python train.py --n_kv_head=6 --positions="rope" --rope_fraction=1.0 --attn_scale=0.177 --parallel_block=false --init_std_up=0.0475 --init_std_down=0.00686 --optimizer="muon_variant" --lr_mult_o=1.5 --batch_tokens=16384
MLP neurons of a small language model. Each row is named by its layer, matrix (gate and up: input weights; down: output weights) and neuron, and shows model dimensions 64-159. Each number is 128 + 32 x the weight over its row's rms, rounded and kept within 0 to 255. Numbers have three digits each. A neuron's up and down rows have the sign that makes its largest values positive.
Before each neuron's rows, "fires before" lists the tokens most often just after its 100 highest values on Wikipedia text that the model never trained on; "fires after" lists the tokens most often just before its 100 highest values on Wikipedia text that the model never trained on.

fires before: "at", "c", "ord", "ro", "et"
fires after: " a", " f", "c", " m", "f", " b"
L4.gate297:118140143167143129115103145156128092184145163132127126143129116175126132152094153103119103156130143042197164121165127161117133116077088149137078129146138078101093142089082085174048150072069112107092171092150154155137118157114140173088109084109141105103059104177134150181155121146147153123
L4.up297:190135161066157154110093116197152094123125160118103142092050130141129155120138100099115094118132131135133125107151161113099117157114114139066127062210170109116119177101159130175156101105113170121165115158083134107123091155120064074090077128125149153145103097129145154172145119148146066117
L4.down297:169113158147136147058085139077126117134075121092132126110148133118133163105180133123145113155158107174097167127125115085042124130132128118103161100082117153070119112125108071119146124096171159109170123153151130112146114079103148096079141151164136064133160133131132089178090126147095103150

fires before: "ic", "er", "ch", " the"
fires after: " of", " m", "r", "f", "ar"
L8.gate335:164119156143189127043126091166122071135144142123023150097095107142124157144164183163166114128173145140115127125147112161144148129084113133105134135123077133128131141130115164121120139134202120092119097133128130155086114152104086120104117146163101111158126178147069122163150136146117089095
L8.up335:056202147153161091109091196121113149129159095156110115132169113090188150113066129095152127107125096111173144122148159208087154130162181100146096164094116093180162115150098105097168119149124133035174110174169089096129185084158153105095149153072106171142148132159179102127117159106112032134
L8.down335:143141113130109142147114099132125103101157134120098124079177142107102132140139134095114187169173165140150131175170117136100117071213129142147096155093148125166098079113107138138131156095135152136125094149199118082149169140092106197102187155125130156142157178144116181091187096129105083093

fires before: ",", " |", "–", ")", ".", ".\n\n"
fires after: "8", "5", "0", "2", "4", "6"
L4.gate166:120141143094048073152137121136155128067166108103161126125096137085153132129162086103132055135094189109170162101139095115079123147073080123162129140145155133162115087139187167182123131107120104142082141115149112124142148173106081150131168149127078097165100078139111164099131118165098213137
L4.up166:061128090067112100104074137148085152062208113146119128177109129117156112148146125135151059143210142057156128138182112158137125088129125113103114087144087067117098093185146163164119155063166107144145168126090143160048140142151113128161153161144088138160129120135124158124148134141160078156
L4.down166:115152146106112161140107105088157158120161138163101176143156136143130068140122196134116185141187068108146094067108135137111090125121153093111162139150094146141087127120115112097129146109119166131120104138068171138084169121134133086119147083125097162201114151130167078115114149079083082079

fires before: "ed", "al", "k", "ation", "ated", "s"
fires after: " l", "r", "ce", " L", "o"
L6.gate2:074121141133145144157094078085088112116110129145057104132174143129122165134119130071164139206089139101122191186187130131067147120123145140108101166130078066146162105114156115162125140152132163117086109095165134060165098165078130140108137146094130124199148091109130109126049137089104102106
L6.up2:181143166094145110163102171080198105157141120173104124089145117110112120158130086132088120117145144141112140136085090079069085039079120107082092213136196079171113133097144173149199161114120138152123129120092155116162103111134082180101108134115177103108160101158183143072112190101103107143
L6.down2:161111130106158112177125149173119128159147170107120121117186084100186189122149147130120077110115150151132135135220162182179126116142172146138109115139164142124119158143128153148167111170125085094197188133158110101142138121108159146125075160137123084151077150120084206119133150147108191114

fires before: "ity", "202", "201", "2", "1", "199"
fires after: "iv", "4", "0", "3", "1"
L8.gate214:081155134182113178129061117143154102154133122129115121229087167139143169115116125124185103139109072110145193143145147145133094147143099097150097096143209108101128124155126104148161137094127165071138143135139140149112065124189065130102145106144122113108081140180107144118146107118154133125
L8.up214:084115147103135115160157120109173134141136107131138142155140168148186050143151147152172206111128118086214166121108135098100093150157182157195133181137099124130144094190159132111143109138157062062096125117169134101122130110146173110075162147072052149067135159151085106122177122089101147097
L8.down214:134146089112111124130105140120142066089147170099131150110159070160158136144147153106120164112106073111099159091109137148139168103045179193139102059132119133115169131102112171154103091113153185139128140061177167168150114109149128121178105116131100119142137173133074181167102111102129157106

fires before: "ct", "p", "r", "n", "f"
fires after: " |", "-", " in", ":", ";", "6"
L3.gate221:102201082149157124165112046131140050132146131107114166087113119119148148132167097131169148116086121131145076132151093143144126092171161112156129144108079147115109079159123157163179139125122108146125167088100118070146109143056056159184149087144180179128087080119102072120167124145139175097
L3.up221:098147164144062117178180135114150093159136159125041065166163119130126206172165159124138084119111168147165075127112186151109159061133124127149125143113130110137095151140094134090067181103138121117158097107112126114105182189092148169112138137086131070097167124166151117172127158126083183138
L3.down221:158098134149057126119140094153088138102117041178142098070136142120093141111140096138097186121090094225089212083132105163126073133125100107126148130130113077105191163114142175153125122150084122095051167130148087158120153137133137102159105146138209146133136078129127167153133086069129204117

fires before: ".", "t", " ", "K", ".\n", ")\n"
fires after: ".", " S", "S", " the"
L8.gate157:090122105103123122103115128142183123155134075129131140103095116153117107081158139086059085124154097115209157189123125186152151112161147121128149129164082163120137120159134096082144201104169077106136165158127102142120148122115120133194124132081114117143163168155143103121089078148136158116
L8.up157:104113095127073140095085137106147075119090118164176129130134072140162136106184123137117109132156126154160128163123138115102119138104092115142156178190170118103144097145098091119164174158171113195129132141093129089112101170117081079115097125095130124146189123089096111165123182157127111201
L8.down157:118168153113145078140125125107112125088131113150100116101159135127131081131165104133104110114117090145187142166184116104097137112164125196152087118190107069152116156073106169148139090107152155156134180079161094100126141145048102145159138115114142122141092181162174146130160117123130104026

fires before: " |", " ", "6", "0", "2", "4"
fires after: "1", "2", "o", "4", "3", " r"
L3.gate353:149130153147166105170181150129111130138078119155182098131137120115137099138114124071147130148081111118121102118128055131145127090077140222160211136177126072154065151147183143127107147154133096203176182138214075107121165161144128162138127156141154130138137141104137111135101088127120185131
L3.up353:159100141158128126142153113153136186124068120126137119176109116165168164130096137098131123097191128179099135122158087150194157071080054170071107108131110085095108053086116087068169121133161086103150127130125116123098126149072068132102070075147162153135140101142159133137101075111103112150
L3.down353:130175188179138090139142166121158087089174143139149130148115095108119122133119077132140145155094119141135136072203108162134153220054103153141129168126139134132137098069177124125068189164113193138145139104125135116096144126034182146183144155139128136174120121177133101146165073122198110096

fires before: "as", "er", "l", "ub", "res"
fires after: " ex", " c", " C", "t"
L6.gate371:069119157146104171185126110114140094107070159100129098189174100117166155163137158168164156111118091122184123129082117105138150080170149106113117141162075136127102123171146176098175142114150144122125092170077123107125168125170115185142099087154148148099184114174116160155125060106090092115
L6.up371:089092105138096094185085181119109138078124190163141066119106136117114144101138063127163195128133150099088138143118127181081138117165126144125156084106086142159153135117131107114132102146126088035168178142083142109094151123139123093123163112175142153115073157145076110121115152144095126104
L6.down371:151158041112116089114092135100172090133132130119143164144101144070144056100113158108166134069104151148147074157084120153167096126097158122150168112081131177084156149117116122124115085161140126139120107135148143192171167108151193163172045099101110106136184130152085122181107135124174169160

fires before: "ic", "all", "ed", "er", "em", "i"
fires after: "er", "an", "ot", "od", "al", "m"
L6.gate205:118177144102173141064084162172157100101132118130071146112126082103148150151095152110039138111106124128180150139150162164151109100145194157098138159161066104135157120164136150136090111203084161120119187101167152143155114178172114107086091137154110113170108116129067091096158139112147146099
L6.up205:158143138182131097135143110103115125123166137079119078171182194154121092207147064131138133156082126171152098124087148125105133178078075149150114127109143160119154114155176156178181125100155120140115080117142096130174155122074152178133148133122082164146141114137114103112138168170143132123
L6.down205:154099109074113088154101139157099096081105074118136138125153141099149121139157147197151146188144149171127108137161119093159111132111185111141112153177169097095150167110166109134122064161121144075144108126162164149041161134140104084121137133145110122126152180116161114142132157120152045035

fires before: "b", "er", "il", "on", "in", "v"
fires after: " ", " G", " A", " g", " K"
L3.gate121:141109138158090112161168123131079119136121077138195120136141172131077147096166122179091178104143094098114096119121091133202146126113177211196118122112146133057120154144170177105090120129119164092136149168114165121097126097154081108132128096075129107097141130141141089111087130145144135149
L3.up121:082136157125117117128149110147124128105095150099163126143080087087088196104168109137076161142078134096139117135069140192212164180133104169082126144141119078118120074138080177157102088160130116194192126178109114169106142092160202122126124198125089094122170119112125149116140094182083134145
L3.down121:139134145125098094061093108113119142098141188062132220151081151089143120160083092095135120111124086093158188148124174137120155117188116123083185151118098117120109113131163105130102106094174131115119155056088163166161111171101145071121117147147123114162083163153130165128150158142143139143

fires before: "ec", "ort", "ac", "an", "e", "r"
fires after: " s", " S", "s", "S", "es"
L8.gate272:158124118034082087099143088127103129084150153122125110140140177163063121071158104088160137094109176156093143148096135075117127115112104158162104169116159145119103168167114137110078175133120167145078195160121134160140197121116147150102148073122080101116079139158122071171131094156154139137
L8.up272:148119150133113094147133139104154105088175117088057152166122144170135072075145195113199076155140117159143132164108145115117149096122130129102098054152143107122164128084178138139111147146167135082149116090188084112160171170089124177141148150199143094127095106112095142144115138143136195150
L8.down272:105166166125125132024125070135114184100094108131195125079137173148193134137147180127109087149142150154077154125108152141117122109146119156114122147098086077140128131112123156102093162095145121127152125116104140133090142132116096188139157116132180152137135179091132173090116122158143050148

fires before: " the", " a", " ", "ing", " his", "st"
fires after: "nd", "f", "ur", "ow", "l"
L8.gate81:130138134119079124060136071082107170114084159176129165144140108154102130123103138116086140155157089118065171183147097115144140123122114098117153136141086094168078145188106156166151090136067154176167145109112110065147146135163145136114103112097127151199096147128186091113063120162206120114
L8.up81:154193123103139082087127073159119157126090145209111187126099125163090103081120166042107142103137158167149121133133070173167151124093118166147130119132141147140114142097106125150146151115142133183155152125118127121083185115155146146143134106098196118158094083109074115170110089191146133092
L8.down81:107136183182142134084180176121056096089113118107122127109100167116102159085111106133136133119093110167104132160143104137124062105125109155079106060163135119123108135114103136182112100112130160080197085139055086151107139080180117083125100136079136102036148162173109102165132194124060117080

fires before: "y", "ic", " of", "ent"
fires after: " p", "ad", "at", "p", "l"
L8.gate159:184169214124133095118118097159157149134165140111167102152138104163095155135144097098136059105126141095173122096105134169133138163167153127181136184130129106113153083144115158169143177160148080066114200029186141143113100115064097126158128112122127100131176128169110126108165170106086071104
L8.up159:154121125061105155178156157144106080110082089111069195169177111106150107224120085096140123126125136165086114114157114203075120161084124148133093123123087145110080167148136104105118130166084131130150094067141170103126124145119104126079117109121124111122098140145206097105142149135142147150
L8.down159:107165173185170148117157094129121125162122156147179153119136137144122107094151155106138124069134096124141118164150096035166170136105138104118134142104105095141140080122157081124097178144145157101106193115151084171106144142134143100172133162125080126132173111093113110117100096146101115114

fires before: "19", "202", "201", "199", "1", "8"
fires after: "0", "4", "2", "3"
L3.gate321:137154141158170166126053129203135060024119113093103129143131162162145162136157192146143127110139114086120137190055111123082116120151122101111151117107102115132154102171154161142079097136158108172134116121131153192074157071135037172125123143128193138175142145089097121135144210170188103143
L3.up321:166083086130149139146107090082137087150130170181103063161157142111153112136151125129137136134153067122162167140138168140159158169105156147083100072144142153104085156117145179007125136097173134131084142106155088137179064189157154142106177139150098141128123112118148137094093123110071126152
L3.down321:147156136074112190103137139155148107070112133130130141092109088123088119134155129143120116155094205183188159121096127093138129106121088085125163137127147167123136160154121101201131083123109090120188160150141140132070164152137076133102089140141130103170131127157086105146118162122187089055

fires before: "il", "ot", "ore", "on", "ish", "and"
fires after: " S", " P", " p", " E"
L4.gate355:101106124146126162093101120087128182136142160158119172126124137143076159108059164153106101087119096141042056141099113072184171130187098067124105118111103087132155108084137113132139141133090114100073131194128158125128086150132133144144121103057141155176159109124148135150178156115123199102
L4.up355:143130143105092155125161123147160104181141116112085128150187128165070151171046100152092136073141175095111128139146122099172104118087131150123067133098151224137179133099117075137133151119064117121178066149118157121131116164129154113123115106160122128134066151141122103175144110106088100096
L4.down355:117073138160155151081174135100129163062072142134136098146121178087137169145069122127139122138169084110084103130093122135092124060214078119125145105124142067106130131124169190146164184128116119146094126098136120124131116149111133135221108080085148103125159096151082101189164114146096140161

fires before: "e", "em", "ed", "er", "ie", "es"
fires after: " m", "an", "ill", " ("
L4.gate82:182155152131073103155110155127109098111123100097173173145118180157097086120178095099101130130109090156147173115078117124090129154105128146094078114139092118075136113094156182135158178126104097152168146086114142114082107095128100107111119168097136129124101078100140117064130119098125088135
L4.up82:085148186125163176079065154156214128141123143108159150168111089106119138122159126070124119094163179125121088142141150128146075136157137141134141105100145173119129141127151168186129115120166114112166057150130088083107142099079169171071100135160201153139187176167112169146174121123159184098
L4.down82:126117136143120080134069122078076098075128034141130106128170136091149105159123131117112178080122087121099131118128091154090084130160127106129113155146162068147152128129160137111141111116051087086089084158183200069090110155137137076170127184119140111167151133202094122087110147132144102138

fires before: "5", "4", "6", "3", "2", "7"
fires after: " ", "19", "|", " (", "–"
L8.gate196:095075114140127071117175120126129099126121176104089112156157125157188126137158089054107084104118136160157119123105097118122128199118144172101133133155137114111125147143117106116074144125155116162101105103083108191144169141162160100066111150178163110170154182175192142174073161114134150169
L8.up196:074124082072098167085101112180087095114093127113146110073091125111159100069070109145128089151158073117127176123119141146135172162082130151080142173136076193146143105154151178163097133143158122167064147133139129172151187193091133132052134132107143104172099146095091165061069093156157170138
L8.down196:125086167110148138164201118120077126162160138122117134178153156119167121124163128096115173130192163201164166132166151142162116169151056116082168129182179164170145136105093090117093150101111133088103115135093146148101139170111108125117109123122188133111121108163120143135113137115150132116

fires before: "0", "1", "2", "x", " |"
fires after: " |", " n", " T", " ", "x"
L7.gate39:086102088140113135133100136123139141159139120117127126139150068113157075116123113068075136139118166112154110123061145165116131114131144067068159144109183084172119203104147132160147164126159119147131173094092117137129126102170191122145160132157106131086156167077174132166138176056137090094
L7.up39:086089140103158178124151146136189176182119118158140101110080134142149086069169131168152089128141155087114133170128134089129128126202060151107064092144081134099120102143198166153176195116085136112157140154170128110090145150091171107080139184131147144123121148093157133098156134087186099088
L7.down39:168158097109202094151158118124162077085130093175076147126153130094104135065124101094159156089164128174117075139128126127103140155074117066140124109081140081128105125113099135073129122069127107118185125145133070115130112134116164120116146168128156105194151136144081098135163163126127163108

fires before: "r", "g", "er", "ro", "in", "ri"
fires after: " E", " ", " A", " d", "E"
L7.gate69:151094152121079123112098135086094088105073178090105121135096141083162171096121183129115157144106070133157132153154205105179156115146122097093117096159058094105094133147139175089107105158115166130188116155104099115143142120110076074127101161107156128119088146145216129135121105180103087137
L7.up69:124119141171079077105189149170118151091094133086101137118085189186083173119140156165154201125155068122098075084127108162130179143086140176113146148110181076097134116096097160092123096175109109119158145134108120130128132114094108087120164146164163112176115101121095110106145142151092058142
L7.down69:124062146104141083099111166087148148145154103120179186144095083124101140077117121172167118148099099133107111193148176046146148121105146068079118097124101149139120083189163104179098132094125092099165077090134143163130146120098162139156231153138061069156097103154114111099157171135130186078

fires before: "y", "ies", "ic"
fires after: "ist", "am", "ol", "en", "at", "or"
L7.gate294:135117173123131101159133157143188111115121153152149113135169162106059093173134164098137063183098135141101096128110097157140139133154127165133152143129115118111156058098139120176043081119083119072143116057146120144135132122151149144143070105104091115170175132147146123138109119083131126147
L7.up294:193114139169111162170071107118129126112110127140113119153165150090105119146162112134148108159129111150015126104122102119097127107167055186136128118136214202099108113073100095157107169131145096096136170157147141097132123134166128133103101120158142139124105189102165146137089154125099121144
L7.down294:049129189163169117149151107123167126187130092159184121128184136138127109126132126106128090114161151133099093176121134151076143093128141158123175128128143106134078078066090105108125122092110150099078184047149192173192114186095125136155123134146125213154159099137136113112146155134085062092

fires before: "0", "1", "5", "3", "6", "2"
fires after: "19", " ", ","
L4.gate23:115131151177089065113088128151095122152161093111121126159130114121165168158105103113100142090130100126160208188095112145092143108119144091070117128151065141164148142157129195140125113101150161147135124129127154127109087136228106134150082147101183174065192135151169116152080140078119103150
L4.up23:121139079159090138134152148114168162076133119166209102161109132098134070171171085119126128111107157141180114138159191203186148117110121123106084163164107061101145116127131161104171127194110096130105093138119095135148132087154104142125103173119165097136092135156111173116107106071134133106
L4.down23:151148182148119114141127152109121122156183198147095098114204167124114134127140116111077157138135177125090136144143099153134153131149087117129106132090156147124197129157116160126127156133106122160141149182063105137132138171164109121131112229131073120023166125155093138106074147100141199187

fires before: "as", "l", "ver", "le", "at", "v"
fires after: "e", " S", " re", " the", " W", " s"
L8.gate309:121146115115071121173109135105167146157116069098127101122122166126151097119117129186160158077072103160117138157185123194100115155178134144076139181132151139118157100154114163128169087152199093118103173190141177074138087095082155188151150075128150120182105123132100075170129142140127155143
L8.up309:088130134068120114150076090159161185118100100119117141166094104129114187168042164075129126152169125164158110146224111165102171121161115089143111185154158124075144144138076146094166166152122113134142122159131097117144119108133146146107113142136047092135159141189120141143150082175062199093
L8.down309:147161102194129130078085185126131147139089126183088129126157109103119159160072132188144137132115143164167152190112167106125041097134164075221098143114164184157114153097086145093098115089152129124207090096154107122106100140173092149120111157198129125129134098140147114131094120101054045106

fires before: " |", ".", " |\n"
fires after: "4", "3", "2", "5", "7", "0"
L3.gate53:105115130107134117184164141134081109077126097172196176158036172147225148165155116119150125110142151152085080107082154112071105166099096071154169141150128059150151084095168119122155105071117116170146125091112163134051129133100188081106149169114132173171145105085135130139097113111137139174
L3.up53:042134124137072121116170130170104087059137197150154097133144207123134161110133117077091139169122125128120202137150128155131172136093071163157139134168128110112107108165190158127136140111147098165098139150165152069098180208099102119145182098137097063129119122090120174133167136155092193142
L3.down53:161120128135157120089111140089101144094085129147108145117120116139138059085162178153122105094149152133181107104115153122083098151190111140115089139146141178127151244117101082177134207051116104123112104138113164124093167110129117138133120088067140155205103109140083121148134223128098130153

fires before: "2", "1", "5", "7", "4"
fires after: "2", "1", "5", "6", "4", "0"
L7.gate146:141149162164088124130151099119156111105158126160122131117072081118105153124191162113165093106191162185149071136131108095157168145131161164161082098116170159127126165135159150145165162143136096126098096118148134124166171134178119120084113123117117110107119136130144157117146136107154173132
L7.up146:149157131090143124166155104170140139129129115141134115140143146127103169108136062114087189115138130182179163159111068136143160099098072107132228105150073111116070174085159121106122100090145111126103126126095116194131164219158124094136093132142071162124149173162132095082105075136096086093
L7.down146:114131094098139152146135103142169106154177147149100119116122131156082158137125106113168064092105144166089102086120133183124067119083142172117141104141170180147138122123107138167131113121148188124158167139190154084102168160126111111132113134079038145138173172162104127182120120126105092100

fires before: " |", "g", ";", "ter", "–"
fires after: " ", " E"
L3.gate102:145186114122141194127116108120175138075168056124125129149111138146126099125109124181116147105142146150171138187130125096206155138069176117164093112095122117140154145141148104105069063139146139137150121158189141123114163086119080173104091140140143167109166143140152034158100149161162179119
L3.up102:145107080119157122139088085106118197147134130083103118165170089151168152114149145141120114097104108138102151175093113137197148148195157106052107133132138171102161132147174036136150151138152169158086119127140111125131125169114168103126120106074116112118127113106169067086127118115114088107
L3.down102:146158187132117173146080107119074137162146117148106129092100162132118144135061115149129173114154141105142138159089186094116160130189105142119029126157153085111130176087102171134053101144128113174146125158086098088119148138108118158107074159110118200137134094103183105179147115192128159100

fires before: "ic", "er", "em", "e"
fires after: " M", " m", "an", "r", "M"
L3.gate152:117156103147141117126114152107137055199132142131110110091161072137017088162124086102105175110108047102124153194137148120088135123123205117107134130107133151153142090133124160129179153112128120077083230205103111141075140116152120179102071072083131139127103144126137103066197113127108129137
L3.up152:141099120081091090092111050149218053209125076151122155101134128068092124107159136124153145122078083145152128149098148102106116114134096146060134170082114124074161147122097133074126121095147097147140088125148134127156102151125091153169094104122126140166141083131114113146082106140122150148
L3.down152:098180155172171133145095158103059169116130113072138128109122141144138116184095154170133131105110098163138181148120132112083191132159133090192151124144151055175143112120186138103145126124098128121128142125156150118080130156085089171077169163122139125189151182162099146134131102118104106101

fires before: ",", ".", ")", " is", ".\n\n", "\n\n"
fires after: "8", "7", "3", "9", "4"
L3.gate324:134171111141068102151090126186134115093173116138079171162113146146181157093143129085178158170165122092139167139140122116102089124131174161121166161147107127128112144105161148151119090109086148123146121065134117093092127105191191145180196077083107126145124111100089121138136156096159080158
L3.up324:151080167123142105065169111084082122094103169090114168057094141067104069193097134133123089189129161098098174166138141151100167088105180095100176141067137136114100107157121131113150121140093063192103162077097111114089108096188091118147113125159164162076087074153089129103087145146096110146
L3.down324:089160070144129132144115078161140181101125065128198099126041140124180124185104088167157086131103148161115126088075168128119111168177115102194089088150107151125122128103162150118117116124164168102078134138118173141151110139112074086107147078151109098199127169150145150093152150135072113121

fires before: " |", " |\n", ".\n", ",", ".", "–"
fires after: "1", "2", "3", " ", "–", "4"
L7.gate52:096156121155069083121145092083102136125134103188143114164125090132165136159105118138076083125132114222108086094141135113151145146103096171152162098180096139157163144085148097121131167148126116077113166161150100120073084083159122137108087130142188158120129120129108166144079152079125125164
L7.up52:093073132176135128120186146069181140107108140110128161183181184103170054138146159104154124108095165076162115102109136147123127154146102087162066157139101168079150153133202195071102105135135136145158157128131155141090148077088123125149103091189160122162103123104159116166054105123130102098
L7.down52:143127090106139146146150084130191118103123097153138156125141134109149127150087076141151144109159091149120126107151119159137164179164124130096112148106164086155123130077166120147121093093154219169082142134171075133089122140087069154153092096153111075186190158193131157176169109118102159109

fires before: "e", "t", "/", "ir", "in"
fires after: " J", " ", " |", " The", "6", "00"
L3.gate148:168098171141099116157140089165078104163089132154160174159168107154116073098124102087058151092149093152161077124131096126093181104138146163080159160077144088117151147175130116143160173100193066155175109172108085132084160127144089146136179084076142106120130106132176097097136143202104161136
L3.up148:075179115112115145070131142189161161096091045135169184158138095194158143141144125152160074093160147131121147133109107115136099114128134162144090172165161105121139133111116116133114103129117141115164113171149104155107142174127107193106079073066080138150179120115154122108121203099127131093
L3.down148:117129142059177186074138196130137110130116171085108125147142150112065114179173157119131107145155132181147167134158145151079137140141130059147131122112091156080154108179059040103139091106102173078141092140108164106125093133169126131148103104073158148119081159112083098063099126144124095179

fires before: "ord", "og", " a", " s", "o", " re"
fires after: " re", " it", ")"
L4.gate52:140121188166134125169105146157139196111129109144162082213098140075155158166168134141140131174164125093044092148176128110128168141178101067124114122098097149143125172095123109124149098122084121168154137074155120158124066097132089151111145062099130114117149093145108133120105151090140185120
L4.up52:182135163153198139178160140102094107159144122120116114139176101168149155102092086135139195099091073093108167144127085175146119162139110119191121121126099082161079133125152109120133127140141127171096152139087109118106202145153173142082169045108175153127137117098120136090152133188104127083
L4.down52:063084073110101131091172145141118165041148137167132101140060106122148167153114084168156154083081080140066143113142113124141082151155118107148063095105100120101190189094100136120148129090166168134135141147168127120088055112169099086150144129137183120101109120106063159144119114134138184126

fires before: "2", "5", "4", "0", "1", "le"
fires after: " |", " and", "n", " of", "et"
L8.gate330:157136096109167139106124088119146195079115149073134142151079096145099117103187141099149064104116165105081141120162122223079141154143061101208146092139109174161138126129111131115121095094140100180118126138156123171147145191064144175085123108109110115100086125073152174150122127080151174152
L8.up330:139084142048119110107124117071180104149142117113152145105138125121086075136141135136119074148097140110113118117198156101061097115105076099138089111120142188180140149116117130157134131105073119147083122123161118118218123168079165140139143115160108170177119129121150124170169171097105132104
L8.down330:130100145128161134088143093131151103131170134133151196160120145109100167170117096150195095076048115141090146117149170199110116187100109078184133183096145189139178131132081118097132156146124085148119090108165104158091088154093152122168144137110079189144167141200097239188118131179113090082

fires before: "y", "il", "ot", "on", "ic"
fires after: " p", "p", " P", "op"
L3.gate128:125143193169152149111115147137170143113118183118123136169152065100162132129144067090169066126160178094122130131133124163103171153137129172142113140131054142146151074185092133164102122160143135123117187130198078122135123122151108233135153128200111072101126115145137183161109112099136119138
L3.up128:144156122143140066111116137103100095157117196091136150139116094081153133177119081170175129052086125154124158113090104167126165140107110127140101109100107091132134191137071134129166144129160091122053124100104149105157096110136129121181114148143177090109117138124148102097099094154142146150
L3.down128:162084163108190115117160127146135178122082164153205117158151137101092210117126073086082133113134121165075119166175160112090122084139113099168101119141099124085158110127128148161081136106111132109103119117069159173121137161175112098141180064107095135104096116119132147123138173103103132167

fires before: "ow", "ort", "ou", "ap", "ot", "ip"
fires after: " s", " k", " S"
L8.gate380:117115137118099123134082183109184120161107161165124148150165168125169074104139128109157143160093119103060130155127086144103147129144089116102126156181169081083127128140152130146103205106117121141149111107161130133072107109146132092112161147097150130156082117125172087148124108113128108139
L8.up380:154193131184148149154104130119132142092036103116074163185182146163115119110113132098125133212142126107151161084126172118128111068175133183145097121110172108195106160166087165142144085099137095123138132101120118126132125135137087097171073140147077065094140104152110088105128153106150131081
L8.down380:075103109124113104092130129128086090175069124134145148114109151157167090116140129145179116123112164163106112167089076123056129120079129116130075117124094010084141120152171116097106137209150186116141142089125107136166139165139184146137109141087147123114120146128130118149127112141145098186

fires before: "|---|---", "|", "|---"
fires after: "|---|---", " |\n"
L8.gate44:143128077101115143142120052079071143088138181121126115177152109082135143104136067148126131124105133126073170121143104152127154168121111092142137099107098095167182119073141087121164144182129140122141136233168148099179138160160086099090118119168101133190110187118153160136103050113125145121
L8.up44:133124131115154129128119139114060122122110153124142181137184099115155165072143074129117156145158136096185153160066172087101133107091101136165128119083159069118074159126107142200100150160140175115120106143115071068179120093073178148127080174053072152102105109121174165132150156130166138104
L8.down44:077095162161207107165104108128128127140096071121146138102123126197127175123151179173174192218126077110138106158101100142120183066140099174135171125166148122097141110158107109172120105143150212110092150125159101108140134177133135100156136188141095107152122200118124166127101054121127160067

fires before: "19", "2", "1", "3", "201"
fires after: "/", "ed", "|", " to", "ary", " in"
L6.gate52:055124121173098133101150061061153131114187137125171176154137121080167106160175205098144112118121127118072151124141150181151122132066088114109071179158089150134212130098162166134128107116166186178101160108137120131097179163117137089152107140111163173119132124114125229107084080111110076108
L6.up52:089094122136201115084164137140129173144153134077141150126098098140126207097058103097150109098096135103103137182129161117106155102110105199127113115113147098116207126109096120178128123127131136156140152177147120122133181161157108154128117195169136100138178116093158179131124123166155104118
L6.down52:133141112144141100082121084130157143096206148123136099187134089148111146104129089119150150148118112086084111117175196119127132152081094152177149121076164128128182114098076190154141132096103111177138113160149124112151121126098066194116139146129107131091177110178144173163102124162075114116